config.toml
num_hidden_layers = 9
hidden_size = 768
num_attention_heads = 6
num_key_value_heads = 6
head_dim = 64
intermediate_size = 2304
vocab_size = 21099
hidden_act = "swiglu"
norm = "rmsnorm"
norm_place = "pre"
norm_eps = 1e-05
positions = "rope"
rope_theta = 10000.0
rope_fraction = 1.0
qk_norm = false
attn_scale = 0.125
bias = "qkv"
tie_word_embeddings = false
parallel_block = false
init = "uniform"
init_std_qkv = 0.0218
init_std_o = 0.0
init_std_up = 0.0218
init_std_down = 0.0
optimizer = "adamw"
learning_rate = 0.000768
beta1 = 0.9
beta2 = 0.95
weight_decay = 0.17
lr_head = 0.00496
warmup_steps = 251
schedule = "wsd"
decay_fraction = 0.551
decay_shape = "square"
final_lr_fraction = 0.0
batch_tokens = 131072
max_seq_len = 2048
doc_mask = true
train_tokens = 844600000
max_steps = 6444
dataset = "wikipedia_en"
MLP neurons of a small language model. Each row is named by its layer, matrix (gate and up: input weights) and neuron, and shows model dimensions 512-639. Each number is 128 + 32 x the weight over its row's rms, rounded and kept within 0 to 255. Numbers have three digits each. A neuron's up and down rows have the sign that makes its largest values positive.
Before each neuron's rows, "fires on" lists the tokens most often at its 100 highest values on Wikipedia text that the model never trained on.

fires on: "on", ".", "en", "ens", "th", "or"
L3.gate1130:148156108181113166143124157120091110110084078144128139143207105089097102116075081169099172159153129154163161210164108128105132147147105191099135126137099110181076104169153080110146134149150123127157077108154128098124211120129155123103125176086114166161095057138155167111097214139096215156096130182117135133082114139076073127107162121094109137145150131129116070066152125106139113103110
L3.up1130:128132084103170102089121147158090139183205114082127147118119166108106161134138130117105129155158156176177147143139131152107179128181160130093137133118191159125092145090125066097136172114136148187177119213104166123116089153098112125074180091166135071119160133113124118123174064137160114123124165167172183115162168104198127169105135163130086136149101091166093126088105138185137083162133

fires on: " was", " is", " were", " are"
L6.gate1241:135144126199137178154124083155107114091114181132132119146130068108088134116168077162130148074176088135110116098104095196085128146075137147126129104075091075121142112169097146189098091147180193151170167070132168159082173142194133126091130139153162146131118158138121127098145123095137112170074141190152113090190073164124070192127116131144120083164119166138137152175158097189127113159149
L6.up1241:146115163174151153151112108166086128133095150111143137109111151144036121156189122107161094109153161159163086076154152098068092169153142129130162115057055067145150141138109151148151084148079125173117152104104139098108103133157082077152064162113098095103180172128061106101137126143153090178113107133117059106068074124109111180138123084105170128128113125107149133084127158174090150126114

fires on: "==", " =="
L3.gate1784:111128147103126141143141168138085128159093076094111156127131152114133079118113105109159144129151148173100148158091144070156133116143138093114161149144163112135094129186119078139134119130146091131138117098182108112135115108113110133122126130171141133090126116136128094095147127095131139100108093151147096130117165179156115142119063110093137134122102133127113109108165104196137138133189
L3.up1784:124125162106080119146158122120109165191097102112146185154143119155149131180129091128121120106129069098151132112158168097072124160217164159086128111135143082171173165117154138124107197160169151152114189092156129153143174161126161150146146079176120087128094087117153095132174090089145106082135168149096115137129123091147099151091070158132108132137140112112148126133137147116135122103134

fires on: " ", " |", ";", "k", "ol"
L3.gate1546:141090142156129126129176078130116134106096075100140184170114123116144136119116160144132122148139127109130181073067082176118100120121183121133125149090111132093113120114101140120112156222081106104120122074139121141152121182084114164103115098160152143112101165177102093158110079113076153087114122064123118170081101090126131146062160116149107134135129155140172130114140148133069099123073
L3.up1546:133125140127175059098141169152141110101103139150081095085170074146167144152075179139162125122090101079093170143096112108171141113104105116133075133140161091069112072196122142127088121218135143160134120107122098111084106091147117143035164142078090119116115098197108103133134120076159120102096106188065149138195172142137132130097107197156169141130083098158156132124122111141151100066151

fires on: ",", "–", "0", ".", "4"
L3.gate665:128129181114112131129144147171154154165129047119144099131140093157124107112101219198086127074147087186117083144095087147164120110244171058098127101135105128140119074101097070159112150160135206161135121182132115127137147131137093092133140140064157126103135068123169102117174103095126149187086113204033099142162158110129181146152177125142094159137095085127145100093107149141111110211147
L3.up665:152080137113165143153126084165121100082116088124138104168121107079102118171087111113161205113161121171144151134148120111125161127132076136147159135138105111135091121094152070089142117189177099116065124108152192135179167157147161117167116145150153170122132138094100158104124101088048079126135203142099083144187135134139066128159137108071110165093127115117155133124119067172075056122177

fires on: " ", "–", "-", " ."
L6.gate65:111160087130094141113129179154089072139174094110145161152139122085114149095181078126073104130148103106056095133169160152139125121101069159114085180075134112071124078141138097153104083167160147099192133103079137115094151123128184170090106160133154152062141120150186146085176139117159120119151147172041122116151098143119124083085171067119153122122177122132119091138150103168126098137092
L6.up65:147175124110076148104142137107118107120204184139100106129141105183153101111103196079154076158194097120083119131177138156140104091115138149168131153099133183125188132116124112140105126167164138081101152109180166131080188115152185159100094132096198200099131114124127064149153064160145097114164163147116065105132168177122126144111113156089166158141157159124143170147101130100169112127186

fires on: "|", " to", "\n", "–", " record", " Rank"
L6.gate1624:122074162130157106110172145079069161091128099142104190155123133192177145084131143143122107112122166144101132130125104108130164169166091152105177234139128108064168157144070111145137156163122190141147112137036122121145145143125150101124160139196149155143137112130123157134158156117057153131171175134112129120191139208155114113192185070162122095174119197103068188120100114169085103040131
L6.up1624:113137107173127158127202113109143167134054111137142109113202147136146169166184174163139096154148163154089079126089126126164155175132153093134146056105137108085104125103106114109164133173174140095108122152134169133120170144187111162092153157132090148156185126186110117179176138128094131105078100148154147133151132180100116163128123135088077139130115079102129142125142095043075176106092

fires on: "1", "0", " ", "9", "2", "."
L6.gate973:123135140120125130104121072074120202211090194133150130148160116156195096145083160175116195066148093140095131102114134106155154136143141143120102152082146108076126095163236069098140110139147109105069173073120045124078186180107168149128151115166149137133080143175125135124166141145137111185158132128172136115150184127123120098140162171103116185166152104108122096122148098045120064121137
L6.up973:169131179075072150086168139129046150152126119142128101055057116141162159142107121145151141121099123136156148118173110173136069063155088141114142122084138128136129097168182111141133133131108112152109112122101127147082222147121115092139134158120125074082126103129144057142170079144095126120132152136106132096157147092119079085157170088168122153138093107126138130180112101141158114069182

fires on: "1", " ", "2", "0", "9", "7"
L6.gate374:189165163151147129129152110059132139163105106151072137127138076162130151111130100178104132169078140214092138155142049124140161104168118038125053146060147137144149120136170112140102174147142091078120159105112105162075205144141168104160181128167151135091120146192139090154203058154149106125233221060148157131148110107100096075148114116103132133136168095132100096185087063079085103156139
L6.up374:121153134087078093148149129126148093137148169180099089109120123131128161157120103148117153076114146114171156124120069167107072089130123072136046137165152123087109097122208098133091094125140128136134163097082188121025160130171123096107136133153111066114108111153168078182135116142127133071111141109054117087107179086090083091163106172116170169144123067082094118226162123120106102132097

fires on: " ", "–", "2", "-", "1"
L3.gate1332:105158108119127129114071113129137134189081155180141059174106111117135143106109118115116211152121085157106144114114122085135147117123115121124050104117128115147092175183083132127139191110210121138086141129134158091156147121109100123157184155132124152056130120068108114163141120129139143098184122134184145105101063167086086075146124192138189106141116145126142097114177114071154086150150
L3.up1332:134147123119140082132119115114077080173108083131087099144049132145096098081167131119134164149144094174162148108157128145097125145133104167099113100151197094118115152145120135122139183145070160110159130093084095072126139070148127110179143099134142136135134097129153073041104106104128091182210141082148132111106101168125114092162103113118212130141154071123130115098134117122091125053132

fires on: ":", " |", " ", "b", " by"
L3.gate842:144143152191120117096137152108152068133133130122111083142149089109095174060123094147159139126186108088141133129144108129156068130109063149097164122100066102139124107123094116115053115134112090120100162073182150188103124150174168115097027109162064139155093096178157151127156160133112129151133137156134146152105105124070153111112163125139160117104085156089114154156132130132186112134111
L3.up842:118126128084138118120082117079173114096135174098152110115102091080120138123079120114159156185081126094111218135167131139092095131097136108121119114119140139170121163192140157137114076163147097188073137098217123117088154114118082183067133129103079084091102076126086175105143142078164127117156129179102161135063098110122158115182107156135043104167167087087113070114108153163184136146151

fires on: ".", "-", " Illinois", " of", " |"
L3.gate936:156150169141149113124088132190101154121095128119062120148134101138170119140169141188102143110126065125111176152108090118145162153157131218108184156162110108141095144056149078103171140089106109108116134110121166155171168104128158126187069121106141191169178130123130141110148104072138172105201136114087133119122154120142126121153112131158062171187152122228139108150141109130127139147140
L3.up936:114171127141058097181118124097137101158156117153096054120141145115122089132126088125067121076147000098112156171137155169199158143128126113116122146089109150164192152086117042076109156132136180104157191143114177139174080127112112108117102160095197082112191095150135155172144098145091106125159134142083075191167155131174133085191148121099095118174115113117154156154103162144099089161116

fires on: "–", " ", " |", "6", "7"
L6.gate2239:183161104095132089150140168152075130123212095066120164133101096111172109092080099136106128126084123180120171167110077141174133118115053142161153105140072143096127130175097135186108165119142123097090112122172143102098171141128117146122172173149122165153126126140156111118190081155122191093168167140162096138192154170089155066149159135132108129113208145135131092120082106132086090103171
L6.up2239:163121137167129141091180098138131201103109103174100152136168104136169128105075096138128100157146172091171140143141141114148086061141072110153112134143148074110102133120109109042157126115140132181178079080182121142135065142097093160180127130087145131144102126146126024164138099115130216087080089139079140137120192157129137115147092126138110119115073094139161105165159089145067118148125

fires on: " ", " |", ";", "ch"
L3.gate762:105087112165135108153084145089142158130138161132143097144125142134170153166091142092150148065129071138144079097122108121184167189146154088087141121111143119142151117057108119175134083121108139122069174174139129171122083174110111134199107102130123185108191115137135152127209152128139125128200139139066094156163079160124141100157159113110116155139146134123067117182144170168168058086133
L3.up762:147090122118060166172115105156167137097147156151114117098159156162126150041198110136102156176124150175135146101112154133151220096113114135062111114105148108136112099118116123138099112151151104105143130155139111171111110129162162131096157149159132083149102171126124107155075148121163095136165116109139130166160115174099189146098123175103177136132097109131095108143173178145122126101075

fires on: " |", " ", "-", "9", " April", "4"
L3.gate2300:112099100137097128141180177055165127151102128131142132119131090184156113115119071176097130107159147153154096141155143109099086142138085077127171126116069097142157107065091164138150125133119141162114168125095107148070186158144087171113076127136118176122144061153158129064130129135070151089129090104127101161138157148104152109120173135147133120196100115106087081123124183142141094159123
L3.up2300:170158125161115211131148109143131135097135186090134097110118156106105107100152107125177133156148077143122121077107093114153174110137147169173105086126123159130150092121140100068160129116180161132142115154087166087186088117167138091169158111104147146067109122115114141173141138117108199159178181137134095149203087088158094121136163106074102142130173107177174161181124065099114115150091

fires on: " ", "1", "2", "0", "9", "3"
L6.gate1133:109143111092124091093131112081117117114210100166108125145111114134160056085133191144105069077124138122111093073097114130132142157153191093135101228111112135104143128068142064159122140150134142092147174096108148164077118122123155072092119172136168128135070112145193172151156142135129148178094107131107122075174159143115152137106188106144086083125086150123142147091117169096095110106180
L6.up1133:165112094155122127070103135085110156147127174167097101129124146147162182185114154130106142117084187194171108143200071141099131059192150091094130141062134150093107179136183158132117177177138141097091136152101088160119160159121168155162140108131129077111192096142122109098166105139118094076136194173148171145133088075109135049127156106148132131132130115075095092124116084108133165151139

fires on: "\n", " University", " Awards", " Award", " magazine"
L3.gate441:080121159132162127111105109065116151166138187144148163108178101114164183147107162159112072116238107074155134116113120111114120125102094118209166132174190163109120172188168167108105121109081095137181155119130137112149124095163132140034135103055171143155092155115166146126101036182179130134149131141160168072182096048108109122129158122078119132157168173122122130190132126052158123141146
L3.up441:123050165185107081091158168142108167133151103099138156125137080122198120165109109161175140091180101057101179094107165062067085147134115157164102165138136081123148129133120146151119167141184127186048117099156180070104199145129135149089153145074049101128107120099180079100157152142130137060129060152183085175131131101182090124124160151116104172064136085178140145110164123123071140171131

fires on: " |", " for", " in", " ", ".", "–"
L3.gate2047:130142106097120147143116091132156166139108120105134135137080090144173146101131141148157201108182100154122115096167108178167147134170089205088114114138125080144141126107121142123097228098124193057117136171110174154143108158154145125123103148160129121110044096128176148131143099123099133106177135136131087133122163154124098121150123172105092137092128162138075151125136166161162088113105
L3.up2047:081095079130075142111110129090138162156103076109147151077081177146098127125181163142148095109150109171184181149176114142110084096121126112105162072104139128104126086166100070143155106117059149086124104104044173089101144148145157106186155098147081091143127114146157117148104061138092112138111132100137100105085092141105111165093152088089125118163162146194133114157085151142150136127188

fires on: " G", " ", ".", " g", "2"
L6.gate1271:181145100124086138120152178139056130102097159163153120098164136085103121125145067125166110125128067120123178155119146142119170102121145119167126085057146107095138142134105102105152038163123189081141195150104125137142139072105104170128087135100120155118134120175205110087148096129144160137074104152075147128231145151142170161106164134157121194127147148122113115128136089189104081158121
L6.up1271:179072060131078071198158152101106094106116125145162150106168172124105117108193112133136115152070182167173161145087110111119131147113116152142111093172114088102103122137125109066099132112130069123163195164140158130125156138157100176129137144140113122120094087104163081138125126122143105177111141136134202164094151132142121210052146099149144141109137138096167085037143142191129127133154

fires on: "s", "'", "ian", "men", ".", "istan"
L3.gate2058:147150109122151132168160163129089085071104105145168143152146094137130136184152101141162144115132122129124199150120123082141137143106112117153101061137101131093086112175129114131120131156172147175102123085147170130125119121161184124103114144056133147138101068125140165088147163079173104152091115109101031138114146173162121130137146158117085164100104119159157132112141093151073152113134
L3.up2058:138121074153182130118128114145135087126104075174127136132105106060189174135214115184130171124147093138109152124131098151192145117181133140128116093097122102122129135125126056151111143226151118164084131165207067114091097132130163095131102128119152121158150136188104195149132207145110137136103177107104144112137190149192182125151152143163167056134146121068102029115143112186104084072090

fires on: "\n", "."
L6.gate538:141124152109095161121136151100141161115165092152125087135102101142057159043106136128095174071123176144127126174119081095184119144088112152148139155157066125158112152140115098121111170161176131146102127100121088162066092140196138169133138196104098137137084113131146079071171118093086161142158176182081109141152167102135122143162112137175072129126124177082067127138064167192109129153191
L6.up538:107153097187138188146201143085106128042120109178153094113154090096137140125145082162163109168120088166157201133084082150131097192181114151137109145116165075119110179147052117153152170116145192155144177118191183106118148109179112117081109135094163139142081091143132025087110120122127201193117161176111109106115109153162131147092154089129128126147151120114105137062175105099145104150156

fires on: "."
L3.gate1737:121165120173143124061159150127113110119118152159098102124130109094143102195090153167150102095130099100096178135124144119173125102174099132091125089106072148063107090143069125137142120175140143166120085150133212160138134069147142111131173135100126174132128089202141192180109058134124099152136126174128099078113155098114083163157151111130058133126172123148120069104130126166064075138129
L3.up1737:145132125176130111168181126134064113125115132177141137109097111104180124125191125109191130077123092148163137114102143123116141142179172123170118134127185030139169194123125112122152130168125078167166194106161168105157148160132102098149110101127191100140167111139111115159129159069138105157089158131084137148109099096201134130144116166082127143143139134147097046123135177160079109133176

fires on: "1", " ", "0", "3", "7", "9"
L6.gate384:147181135157099102082153101077121122142096130123123119140133145116125104108116162181146144114131132105117160102132119118125025072180159114085120132116121144171190100155133139178175113146114194134079193097127119114081129171146133165131119065105106139097089118135181116147149123128112101146151158133177146070178150110154122187084140097129078133169106163147105135113166135104090129118154
L6.up384:206172143159125147118120136137104103173134166108127108088140159092198101154120185153106127184135156132130152112126099122091117123136133072146120148121174064170138116122119111135132110172112081093122112138169084185087116151142182159155131107143130111102119090145145132098116145112068118136176191161125148119195168120147144108121152124185141137103136102045134112121131107087121110123206

fires on: " |", " for", "2", "1", "–"
L3.gate1415:157185081099146146147154075216090160155151088125094142113156097154191144121062104135180104106113161129096139121179135139098158130130143152077196133074085064124120111136133158170147153156169177098146095176128142129075125146133141116219059114211144117146103135132137083170136116134106126158163063124103133124176108106099146185090133135133124120128113122096098150145118041156163111071094
L3.up1415:130154155129115107176105189113162123102131071147114102110103091110079134113124075078138166137102130126128126123127104146168129160144057160124094127142097141072176123148110096089134103110108123129103144072141108116085164135153080151140113110120086140131119163136073088132154093071155112113123123155101138164125133180158112119174113101133120093109154161077095159179138160120191148144082

fires on: "==", " |", ";"
L3.gate1243:196139109083102095177154140108103105135104145169114146142152129105183115146125074095148159155196126164098189085108145153130131209075123139113137165107096113107129091140143133133111128169126099113151153029151171166118156097097131109078107131162146094091124139171133132103125128139139071109119158132139150131155123143155104128119147179130126149120110150177131130135165137145049111092132
L3.up1243:112108160090128089111165115077192142113158115134123133136165108120094179202086048097167092116121084094125157160145130136160143149148119178102123085137168124112095201131144115154135141163166148112147127157147086110116154100139139126103118122096112099095150148148090164069112076135083124100123154157112113144140139082173108133150094157119078080131126096121205111111129094158178153169107

fires on: " ", " |", "-", "–", "=="
L3.gate206:142159102173097094157086111131118230141175116122050123214154128121162114141145095133147177119128140175061099103104125075103149182146149126131123107119108127189101103127109199098114085169118196108136148133160097144119200173156203149138095134111081125116086140126136107141201155073139135098139122098122088167148109170080101133119172139115105078130070139174122143144112149133154081131103
L3.up206:062122131141105105204092138157166093125147162157150123161187118116099141124066144108134187156189070161141172095158097129110152107165159118090094084131197144125130063179091118154089067084059123168087133145183076104124105156066130151169083132114115154119123127132105123096149128084074155142176150166114136177151195119120162143139100131097142085186152104101111125150079116126170128156109

fires on: "\n", " $", " such"
L3.gate1915:065089143099146160154125127125142182236046110134128137138138130114049145113101111237137074141146108161067218148153134093100086150098165174150145109145138125211109083069158127166027123112108120102142057095176122109122158067110123141073171134155168114152127074101125116145170127112183092103139166128166131110102136133122095121128138137112121081176139138125132096127090109079144146123181
L3.up1915:107108122093140128086114126153127145100125111134100190125119168073181125255152056069143136144114145073169120100084084151146096165119129122123038174137164138121149170146166160097074116149108135153197152148143128088152117148134100139137204094119125089154103116099085108064134132096169118106162131177146139242116155064144124117098157134175091091103072155138152105057194152153120146100147

fires on: " (", " \"", ".", ":", "===", " from"
L3.gate2297:178161137146068193127154159126155174106137142147133167099115140154185139065158097070122133113112079178124132098164113136125134168152134156144207181143094124151153186054079073124149220141160138168099166093136129123157161130107114144136076119118159175142105085175129122100158160155134152114126151154088137156134193131085104107099137113139161109167099105113108104171103133131149089114119
L3.up2297:128143119122195131137124147147121140115159105147189090134067132145102141124151133080119081148129056143158112157118150152166143207175138155178156135130095082133179150137165118140157131127100095149168188052116104187138199130134080141096126087075165145198164082155097154106130111160123112179166142118064112124165125177123137128126127111087134207150111095127157098119145158114106109122198

fires on: " |", " ", "2"
L3.gate462:195146171134119146101167138144151165123147071165109132133155090144120141141079061121220203117087119146126134081113152179144138135124112111139196113082113065123140134099102141152078148205126172093094154102089103122129098144096093118078120180190107152128095169153145102143148104109160126077161169148101133104172188142094119133109128162120129104125070168142101099132151164208190079108130
L3.up462:102096199092099060134095140100160111139136100151167139139112165159088076091068078136147187090125107137091154108148074076138106092105116136113097158092132144062136152159204144125165088146114115187068095111151099116153040111085092097110131170112181148086118093111120144125094141143114175148084136102112149112088152126168182155158082151045110163098154138109108097158102176160082097143118

fires on: ",", ".", " University"
L3.gate778:171147105112092111137105170099128181129149107110150046064127078114141156047160119179066125111120075152165127114155083134157141147129140147099207130103062083123137092116147061115120119190148143128173151124123114129105109154116145127170072128107164149157138113214130119082182162092073138176089182173113085114102153119140168118127107166106111138147148104150124121113132105134126100084087
L3.up778:188179109112163137153146152113144083089139129172102119119120125047068131140139154125151114152122096104142199110181135118141088177175178118132193108144123194131125151097074115125161078150110131142176162106158196110117125143141114101105169158175210104189171140116083177119181100116161121152095134156099159145151092115152078114092180207113096158084125084165097108077071104127131135126122

fires on: " a", " is", " was", " an"
L6.gate1390:139123148123141141128127046166134066180089042203154149158173143117108171158098104140146120062187093111106180132102143136142091130144141091088150078153080123168164081098145107180122074144175112157132140079151124161095131170117171136177147104112086144081070103160139162046139083104119127136147132138143090089162163145081167138081102139133085136148145110115138137047103144108113122078143
L6.up1390:187143171153172136126094140117124115146106179137145083042188136053098144055128091082138104118105114155115149122097140137104091131148129122117143033122109077159149113142146134164089131117155128173130110122073119162175134123132155135159105157125105080130070166081065152063131084103144160145115111145127117162104135041151184129150086124121141163150087161120108096046102159159115153128108

fires on: " ", " |", "-"
L3.gate1306:074190131118111130116122088203109086208110153212155125123119139145055105112119135107103135074191118124087155067132128113091138125127107094101102093131117128131155105142092093066077169123144153059104092144104121099148171093083116080110098129161109138084152138103235123153122136102155127167178139103076141092134093144143141163184144145148154104131114150135172165079120144161153068095167
L3.up1306:134144174081145138156107131198084043144078107202125089166113129128101059127158118136093208205143144091130113144085162119147135165078134125083109137102126107157068137093162132104083156139145121107081095109114119066140143122108132121179131105179073083087141159175183087138115150123162124125124133068137148158131098120144136156112144161196155119110139102133130181109187122196149127149109

fires on: " ", "1"
L3.gate1597:073140140122120136073107146132132138161150182110087116174103107106181160175156126144100131136168148156100123113136088125148117127101148132155161128110146142179111150105106137141135175153152153120059115167137134114099108098117132190159094153150134159023114084160148133123123139093133136166173102130131088120130159101093136064178116132120121112116129143122152126071111132128128082144149
L3.up1597:102053146102105195132181175110121180150034123114133141119069136107153136109141067142143119196175159128153108108106123103151126118151120134157164097097171112117076182136142126081138110185124155173074161154196106078113165075121100106107135139171155135112093138167099060091131152111105067125111120090144108114087124189156192116155128089179113128140116138125165130132130076108143184115124

fires on: " ", " |", " of"
L3.gate1999:088163145100111110158133219096171149081160094142191102117081128135183093115102065089102128155163118147130109128113106054128167133112118097157177124155075118102145092109088177149131101107101132180076190138135103159096095138151088086121068121155134147150116103135121076107082101119125097137160175123143131119149095114092114171146137122110115154148133161107103136151107118174104171140114
L3.up1999:171147150175075098137116149133114097114143110176132099141143088160140105112137099088098102095119093141126114133079057164100137205162121160098210095132192122084076129136112099150179134148193114089062140148167118115136129109156068149116108138115112127094145107177109102076126142144114141135132135157133083067097074122082141135139076157132112142083104148150183142093138089140137127126060

fires on: " ", " |", "."
L3.gate207:149162168069096133117148094136150107092177185072162088089154108158127159095075122136114115095120143142151129166120163143151122127190064097105114137076084089089125104099076038110090166124173097124138086132114115140138090130113131126142120170095083165115124146170111140155092119117103135117138150140149211105204120094104173126156155165182144166164113108189106156101132139200123073142176
L3.up207:169167154123143124160142121135080111102152139152111139108133162114127185089123064105014129117122086178150158161113125143113108172157122068108110116155105101112220165149137105124184167142130120210131173145112141095090105143141084172099106161126187132146143120105101084132136124110150149105109169108076134080121135141107156119114135160126120060144109129083115153154154152130144113120156

fires on: "–", " March", " December", " January", "\n", " August"
L6.gate2143:107074156097163128137138142115116109048151110144112095149096087157126121080079146166079113174155130097113133157081137109148153163120118106135128084179079113120118123151104148125147128113147164102131077119140082147126132055142142134106141145127129117113103129150064128013155137143056124195182153090154158173137125150079113159092137064096146122131109140139160062159051149159127133144152
L6.up2143:147125095090142103129164082145131110130099077071136121136134115092135153149116120141171115111107147134099076164116120082149138111102141123145167114093154109155111129129130154143093141103138206126102169100158180116087101094171160095097137137090162155177138157158127121140070115175109111138115114123132104178091118170164100122081180174082124135126143139180074120134108120125129132169114

fires on: " ", "2", "1", ".", " F"
L6.gate1603:134160138105142171140089134099079143166176172177097075113155150133128148132056124108100117131136174110155155153108112115073133076165186142103104081106123091122123136160188134161147176117208126130048159129166125114089146090153142171145125117164129169144115132146173157096085115184144104081189202194195149131137184031117110108149125152162086127133155081123133160157113066144148117118118
L6.up1603:132149145121129119110113138077117091132163160118119060045062119117130151105150137094116088150065161136127108185115152145160142048153099087159080139104121084220111128134115111164143090143149164087141192160117078105076146108148167057108163106124122104118139115121108140127157083163102112134145194165156140069161077114136161062141129110123098185170111090158051165138090089166091170122096

fires on: "-", "ne", "4", "\n"
L3.gate1966:115109137124081121091113146120069111205096116129124084077157125123134112151119134132110139103156088128076147123128164106074091198143121126086117166125085101164199068105147126108123134109097210092142123090128090186100179099126112172125123128181078153170129088160146046098112128097178080123112084133124079137143124169126155195195152167101135159142078184110159183116125158151161101106090
L3.up1966:190104115102161121074180124116089123136084147117196178174144132111198146144105049115143114156139136091153111127099167109167154140144106096179129173119157132160085152195159164102120101173117092102156173129144120112082181105192112123040140141124106129137129177164124138092112132106132106090182155109135160107144208119117103173140155105224070113145123146174051152134160106184156097105108

fires on: ",", "8", " ", "9", "1"
L6.gate1723:126133120165150160166136114107125146103139134091126138095145092140217109139147157079107147086120063099099156083170084177061138137141141094120138132115154136096089142158095112101121083148137199145107081133179082118100103115112072152148106135074167191126147098137140110072122085107128117210102088183103058130134128142094112142115157134088143120146161194121138128132154152151129125096150
L6.up1723:146171139130119120102120085126137133097135119102099132147093156074103093159151084132118152118175192134155103136080128086122059102129157108157128137149150122166141121088117119137145212107119108101101157102095043178171156087095149139143109191150097145100109130097118162125179173132122145059123176113125119142158162000169191095127115097172116160174110080149131110122110114079140110152149

fires on: "9", " who", " Japanese", " (", "8"
L6.gate1223:104164123131175113180125069173108090159158044110159139166200090121157168126123090159121144106100159144118170072137140150077145126205152143078138081107115124131195092092124170131137145122121153082128085110130122153176138148109164120176145121107165120134101071099146123130059091106134199112088137109112127130173132131135116171112106194111117148143076134141207092199163122149124105164165
L6.up1223:090100095119153132095100131120116127131142141108153119142078103116119129147081044131154135095125143169047150105152148048148122106071121157215118108110101186130109138144147124148138108084159132160100117142116100161118136132122128166144072192145038219139161169174144158187138152097143112083124136162114095099148151070155114068103115144157097167180205115167120133126108143148133127082148

fires on: " was", " is", " were", " are", ","
L6.gate1977:084130093101108199087099127128072139138154162108130142190130149141131163149139095168113166092121135078121106126119114122144142154152109117096183096149128104128192102027121160136087094131102155111161107115121103073092133093118140148130143144150128149101101147186165139131071107121169113168109102129117152098212144080168132100116130144166098167165146133155164161121061111094104150096116
L6.up1977:173130150137159200112108116156132121117144103100034128099144120111170144173136163131124145115124125072183088110134106111115069147216108062101131133137085123149140154086113208153108115103123106167083195114068099127150129110135144086129125124115222086128132193153093118094082137147181102169122148147129054146103114121109131142129107124136090143210072147153156120145113128170077122122128

fires on: "–", " |", "-"
L6.gate2200:099131143133081100169148202134084086129165126112090135162105127124156133110107070161119190171105102104194132072140084159163118094165112097087073136073125114175112101119149144191143100156141155111114186097173100111129136173145102165125147140109159134084165074193133128133129131145099107147131166193074108150098086129166141105113159084151095093132149135123170137111078051157126105113156
L6.up2200:121128149137078123154163182074128115131155128116108161132104102121128132158147102149090182200098166091121071113169147133142134155139085111131116153070111116147142085054108183152167070101184161091083144120127140176166113144149112166076191082067150137100161151129118146156174163148126101130137131170127156127124095159147150160129142126116146157119099153103113130138126112048119163090115

fires on: "–", "-"
L6.gate1358:139122188116143120166153130140180152140143094167125154158138071159181209126118161172102138165101106185067121172163096104121121181099094075138139115116102059117171112081143141131088160146093137170108123102099170117148149125102172174148116126138167191147126082153141138101104113041086124135179036203128163153139203131175168107141142158086074114117116094134136109115126117153127140171162
L6.up1358:148134096155119124144120131126160192107160138157132201094095143159173091096138092148181151168144092222151097177182166163141175057124151087168125128122067091183129118110101107119130159100139162102198146116198137097164104089106124143093065147129114113050156090103168100142126089137104158076134112129079151089125106122170130107077113130103118179157086092141115092134123087108116146146161

fires on: " |", " ", " Nominated", "."
L3.gate2052:074165138192080146119126100126144158093180178128121104166106107119175127134102119116126119088131052153124072109108171169116161140096187103143107117099125203144191105078125127123104110158154124134110166117146104103086114096149142153148093100147112116061113165190061119142114155122119115089152113108140088166147138143130127099148119131137100074126157186111174127189084196185135146173075
L3.up2052:085112131087118157127119112150121145105110155099102157147128122089127199081174096137138134191061173081182090145150127097177139112170123175127099116088146166128119098146145137159121093088125090162160129104097107136103194233146171178115170186117156121142156118125166103110164149131173170126130100116138167131216144131065170116117115159141114149104185122089082176130122105102185105114080

fires on: " ", "2", "0", "1", "\n"
L6.gate2009:200166171159133153115095112131171128142085145142105123144151099152166132131053114184135100124110127138143141140119077106127132062094160141145133143112114093211203126117105140167177150133169163117108210113156167115128152104090198131159120132143173138089101135127131144108123167088120119111171165241140118129136146100099153084145176149151024052135087127151119143079169074103162135112145
L6.up2009:162120097114134090164102108114143151172126172093115055084121110139114121197115156177162145123098141146166116144192089194181128084157130077170089132055224112128154121137167130118075127169145133113089119135118075154092119125117122072140204147098127068095182101151103134150193109175119118119135183052110131133139115099156084083190137144114126191162129064110115102159097067105116173132113